config.toml
d_model = 320
n_head = 5
head_dim = 64
vocab_size = 8192
norm = "rmsnorm"
rope_fraction = 1.0
qk_norm = true
init_std_up = 0.0281
lr_head = 0.0068
grad_clip = 1.0
doc_mask = true
MLP neurons of a small language model. Each row is named by its layer, matrix (up: input weights) and neuron, and shows model dimensions 64-159. Each number is 128 + 24 x the weight over its row's rms, rounded and kept within 0 to 255.
Before each neuron's rows, "fires in" lists the words (lower case) most often at its 100 highest values on Wikipedia text that the model never trained on.

fires in: "to", "and", "about"
L4.up420 [ 87  97 112  97 151  95 149 127 113 134 155 115 127 133 105 131 153 117 119 107 165 139 128 129 115 138 110 119 159 137 110 158 128  89 133 118 135 159 162 146 147 112 117  93 121 145 124 122 101 140 101 125 139 101 111 141 165 101  93 125 129 131 128 133 124 131 136  99 145 138 118 142 134 113 118 188 152 115 140 150 121 127  96 136 165 205 154 113 119 124 117  92 130 142 156 146]

fires in: "that"
L3.up384 [111 136 112 130 126 124 161 106 113 121 124 122 172 120 150 116 113 127 146 138 129 149 141 138  96 137 131 138 125  66 114 111 103 113 108  85 132 118 141 119 145  80 111  68 131 121 155 147 130 168 127 137 142 108 133 143 155 134 144 132 162 162 135 160 146 129 122 132 154 162 145 117 153 117  68 126 127 148  96 189  79 115 118 120 102 148 173 154 127 129 147 143 150  94 126 130]

fires in: "and", "to", "with", "helped"
L7.up589 [152  93 142 104 198 134 124 143 123 100 125 106 129 115 126 146 157 103 128  79 125  91 103  98 144 139 126 110 139 107 106 112  98 126 130 135 125 149  93 107 155 133 147 122 137 126 140 126 103 124 152 165 141 140 131 143 101  96  81 118 122 170 127 114 145 119 115 128 132 140  69 143 136 106 117 159 144 153 138 117 152 133 133 104 165 179 113 147 134  80 120  97  80 133 137 113]

fires in: "of", "headed", "women"
L4.up340 [116 117 176 101 163 161  73 130 155 103  97 121 169 110 172 115 179 123 140 136 145 119 127 105 128 152 103 155 165 121 135  98 176 100 144 151 152 135 108 128 138 120 162 109  98 102 104 106 157 134 117 168 146  96 150 155 160  97 150  88 186 150 103 153 130 126 188 140 113 135 124 126 111 121 105  88 159  75 122 128 109 158 129 138  92 106 117 161 110 110 132 126 142 136 161 166]

fires in: "on", "under", "by", "during", "for"
L7.up723 [139 158 125 129 122 126 179  99 126 124  89 151 139  98 124 109  64 145 139 106 110 170 144 152  85 122 115 138  85 117 174 108 136 110 165 125  90 144 110 110 121 126  77 127 130 117 119 135 102 126 130 146 111 139 165 134 113 137 118 170 135  97 134 133 120 103 121 101 141 116 151 125  67 167 113 129 136 140  84 124 117 111  98 127 168 128 131 138 116  95 122 170 155 126 127 112]

fires in: "a"
L7.up793 [132 126 105 125 121  89 114 127 177 126 125 139 128 149 125 137 101 125 134  95 130 122 121 113 108 151 134 125 147 128 129 129 141 120 134 135 133 131 151 138 129 149  70 114 125 153 152 108 142 141 116 165 148 125 165 128 133 133 150 110 137 122 172 106 140 115  93 138 123 148 138 102  87 150 145 129 109 100 139 159 131 157 137  97  38 138 146 126 133 137  95 130  90  81 135 120]

fires in: "in", "to", "on", "studied", "learned"
L4.up281 [144  92  87 130 129 138 149  86 163 113 136 146  99 149 125 145 121 133 142 156 139 141 119 125 124 109 108 123  99 120  89  75 115  91 121 106 120 120 130 117 140  59 135 120 113 141 138 105 128 143 110 124 120 140  87 147 125 104  84 144 147 164 143  97  90 140  87  88 133 138 113 160 152 150 119 110 124 108 153 143 173  98 160 136 113 121 124  87 127 132  83 192 128 117 113 112]

fires in: "more", "most", "some"
L7.up670 [146 116 188 135 123 115 124 111 105  85 143 146 149 149 139 159 179  84 103 108 106 146 154 100 124 134 113 111 131 128 165 143 135 162 124 145 123 145 117 124 153 118 108 128 142 122 132 125  87 140 116 144  81 148  98 127 130 175 105  91 148 138 104 123  84 134 136 119 163 118 126 106 128 117  97 140 108  86 136 112  82  96 110 109 112 121 144 146 102 121 133 126 120 138 130 122]

fires in: "of", "brampton", "year", "chair", "hesse", "professional"
L3.up892 [120 111 124 170 138 124 123 155 154 149 114 164 134 134 147 117 136  97 110 126 124 118 157 124 155 128  58 141 110 156 155 120 102 128 123  98  97 132 171 153 139 151 143 148 104 120 126 165 126 126 175 183 132  88 121 174 127 115 198 120 153 150 122 169 114 145 154 122 130 128 135 175 123  69 133 148 131  94 108 110 160 136 108 105 135 132 114 129 121 137 123 111 129 174 111 153]

fires in: "also"
L7.up190 [101 122 138 115 154 154 122 108 134 150 141 153  81 181  92 163 134 124  88 154 126 132 110 137 108 128 124 120 143 125 115 123 132 146 135 102 133 150 118 132 180 112 103 148  89 150  85 133 143 119 140 141 170 146 151 122  97 112  94 117 149 175 147 146 149 165 154 105 134  74 101 120 164 163  74 136  95 114 133 143 142 157 141 119 121 155 142 172 116 131 172 146 140  93 100 150]

fires in: "to", "for", "on", "in", "deal"
L4.up533 [102 124 150  83 157 118 155 114 115 125 113 126 173 116 182 101 123 111 155 126 124 125 108 161  72 113 123 143 155  72 134 138 129 141 176 145 135 138 132 147 129 103 123 124 132  87 155 115 127 157 110 119 131 127 119 127  75 144 139 143 147 154 151 163 115 138 118 138 207 115 145 126 102 141 124 134 136 126 141 141 117 102 112  97 130 108 111 162 153 127 114  90 140  75 121 118]

fires in: "with", "to", "by", "on"
L4.up224 [168 132 141 148 140 126 181  99 162 129 138 105 150  97  81  90 114 101 155  93 138 142 121 116 109 189 135 155 114 113 133  98  62  92 162  88 112 104 135 176  89 101 127 116 123 102 154 141 114 155  95  95 116 108 110 160 136 123 163 138 146 139 146 154  79 122 104 135 123 134 123 156 137 127 146  99 124  92 108 133 137 111 153  84 140 132 142 108 124  80  82  94  99 114 156 109]

fires in: "i", "it", "that", "you", "who", "there"
L7.up361 [ 70 127 159 146 130 157 165 110 147 141 132 121  99 150 135 119 105 127 154 108  97  97 147 103 159  89  67 133  77 155 129 133 116 126 145 139 109 133 111  94 105 131 128 121 180 158 117  90  98 101 167 126  75 152 136 121 101 151  97 101 138 113 139 104 121 110 186 107 115 172 164 143 137 104 108 139 119 159 147 136 143 158 110 118  93 135 123 154 113 109 118 111 147  81 157 108]

fires in: "that", "which", "river", "also", "platt"
L4.up592 [ 83 168 137 123 116 149 158 104 121 151 119 107  92 162  90 147 137 123 147 164 158  86 149 111 104 149 129 113 131  99 148 103 152 101 125 122 124 113 104 120 126 120 132 131 114 180 133  99 143 121 154 149 154 137 159  65 116 170 102 158 122 122 146 103 131 155 148 152 179 125 110 105 150 104 126 116 138  82 129 122 137 140 136 181 163 158 107 151 168  97 174 118 128 126 146 138]

fires in: "a"
L3.up453 [131 148  96 109 102 105 123 120 109 107 142 149 134 134 115 165  95 116 128  92 146 159 106 134 144 116 125  93 132 110 118 132 125 117 109  83 131 130  98  97 145 114 136 114 100 119 109  92 116 118 135 135 168 134 147 127 104 113 138 154 107 131 151 117 135 150 102 123 138 139 140 131  97 138 107  94 115 136 131  77 110  72 134 115 126 186 122 126 128 135 143 104  89 115 123 150]

fires in: "before", "xavier", "xi", "without", "after"
L7.up366 [129 123  91  83  93 135 130 113  89 129 120 111 138 132 166 172 118 105 134 161 123 114 122 152 137 115 168 166  92 117 133  84 149  90 133 133 148 130 101 144 154 111 112 176 105 135 122 116 135 125 132 111 120 117 182 126 151 162 153 120 128 156 111  97  81 138 116 131 114 128  71 177 149 118 121  79 155 143 149 124 112 119 114 100 117 117  92 126 111 150 129 119 136 170 113 111]

fires in: "of", "than", "to", "above"
L3.up471 [127 141 120 124  90 156 124 128 149 129 150 155 169 144 183  94 170 140 147 123  81 101 134 153 109 163 132 129  99 175 149 137 134 107  83 115 114 176 129 150 127  80  69 155  95  98 143 145 114 105 130 173 160 114 128 136 125 116 123 130 138 124 122 133 143 127 136 115 113 126 107 177 139 122 130 142 180 104 102 128  92  80 145 122 169 105 118 133 110 106 115 107 124 155 114 121]

fires in: "between", "both", "1", "of"
L4.up629 [152 147 149 154 142 145 135 134 113 127 147  85 158 148 112 168 114  91 114 104 123 111 144 121 144 157 117  73 112 152 130 104 160 143 147 105 142 153 119 118  98 146 144 138 116 125  96 167 109 126 156 129 142 170  68 128 128 114 123 110 148 164 143 126 130 110 158 197 132 138 128 159 143 131 160 124 106 137 150 130 134 103 125  51 105 177 104 155 153 121 106 172 100 113 119 132]

fires in: "before", "until", "after", "then"
L3.up403 [133 146 115 151 138 165 133 131 112 139 126  72 126 171 139 114 124 130 125 152 170  99 123 173  70 111 163  84  82 127  95 125 116 119 129 133 123 139 129 148 127  98 125 127 119 116 147 121 191 114 159 163 110 100 128 126 158 141 103 133 128 151 155 134 115 174 131 138 132 154  89 133 150 152 156 133 153 115 131 113 126 121  96 110 118 133 143 154 160  78 162 109 133 169 102 122]

fires in: "and"
L3.up889 [137 147 114 122 166 115 122 108 117 133 106 100 164 106 134 144 144 129 128 123 189 103 126 136 132  90 118 134  98 153 120 114 131 133 160 131 116 142 105 120 126 132 128 133 107  88 124  85 143 123 132 198 106 128 114 132 102 122 121 143  87 171 117 164 121 144 102  76  87 110  90 135 144 131  81 158 114 106 142 112 147 123 126 128 171 136 143 138 117 142 123  99  96 146 121 117]

fires in: "that", "the", "which"
L3.up710 [121 106 134 129 124 124 159  99 111 136 136 133 128 107 140  92  98  62 169 117 150 128 136 116 143 118 125 138 154 139 149 123 156 167  77  86 103 137 111  96 152 120  97 160 126  96 128  96 109  99 158  97 110 105 120  96 137 127 104 101 155 116 106 111 108 143 105 134 129 127 168 120 141 148  76 128 127 145 143 142 118 127 138  95  87 117 113 141  98  85 200 129 151  61 156  99]

fires in: "who", "that", "which"
L4.up563 [119 125 125 102 144 129 125 124 162 154 126 150 108 118 170  90 140 132 138 136 139 142  94 136 185 110 150 123 155 103 135 143  90 124 133 104 133 146 118 114 141 124 124  66 133  90 168 105 102 103 178 165 141 176 140 124  99 141  95 134 173 171 103 104 158 160 146 129 152 136  92 129 139 128 147 121 134 132  98 144 123 146 130 128 137 176 116 134  96 102 163 136 180 122 155  91]

fires in: "such", "no", "some", "possibly", "of"
L3.up256 [140  94 121 109 101 107 145  93  84 126 129 108 136 147 147 166 144 143 146 125 133 159 175 134 140 152 142 114 129  98 111 120 152  98 147 151 168 119 140 136 170 137 110 144 145 124 116  94 131 177 133 109  75 203 118 136 125  77 136 131 143 141 163 148 141 121 164 166 131 127 113 176 134 120 119 103 104 129 126 126 115  85 139 168 117 127 109 153 109 149 119  89 160 132  93 207]

fires in: "and"
L3.up327 [110 118 121 127  97 121  87 126 149 115  89 134 153 120 149 155 123 122 147 160 125 151  97 129 114 134 171 140 135 112 112 115 118 165 159 163  73 132  81 139 146 142 136 140 114 130 166  94 116 155 100 170 139  93 104 124 155  97  93 121 123 158 162 144 125 126 187 151 154 144 118 121 146 108 122 173 146 127 139 157 156 121 119 127 128 122 123  98 100 147 114  83 151 120 142 108]

fires in: "and", "or", "so"
L4.up80 [157 108 115  86 158 145 114  93 122 121  87 125 125 119 134 129 149 142 133  72 170 137  86 144 126 119 138 140  63 109  92 127 133 136 127 114 132 188 140 149 131 121 127 119 132 127 169 132  77 156  97 115 127 131 157 108 120 108 100 129 138 133 157 122 123 158 156  83 134 121  91 136 146 151 142 149  94 153 142 134 122 131 134 149 155 113 150 151  89 161 106 119 144 149  82 122]

fires in: "all", "of", "most"
L4.up189 [127 136 142 142 119 118 102 150 134  92 167 109  76 139 177 156 115  92  97 135 125 118 120 140 111 147  98 103 138 116 142 117 156 167 141 118 148 125 157  93 134  82 142  90  93 191 129 161 115 144  88 165 143 148  71 162  58 154 139 114 153 160 166 129 141 121 118 168 156 133 160 124 145 126 145 172 143 143 125 124 106 104 101 104  93 124 128 114 120 125  83 151 155 164  91 115]

fires in: "its", "of", "their", "local", "her", "that"
L4.up907 [103 139 152 102 127 114 155  86 123  99 160 115 118 172 157 100 154  94 160 137 139 145 150 140 161 121 130  95 145  75 138 157 172 167 137 127 151 142 105 116 134 123 109 182 122 143  96 124  99 118 143  80 106 121 128  92 101  96 170 154 135 130  94 130  87 165 121 114 109 164 174 141  89 169 140 149  67  89 137 117 157 117 121 123 105 141 114 154 119 149 173 103 121  79 116 134]

fires in: "and", "dramatic", "spiritual"
L3.up425 [123 144  93 133 100 158 130 155 102 126 151 128 104 133 126  87 161 105  85 134 143 153 129 109 147 112 122 154 133 102  92 101 104 105 131 102 138 169 155 149 199 123 144 145 174 131  97 128 104 118  78 112  91  85  94 179 111  96 121 134  97 136 109 110 131 114 123 140  91 166 124 149 141 157 153 103 147 140 153 130 116 127 150  82 145 107 143 122 113 177 157 100 131 131 142 118]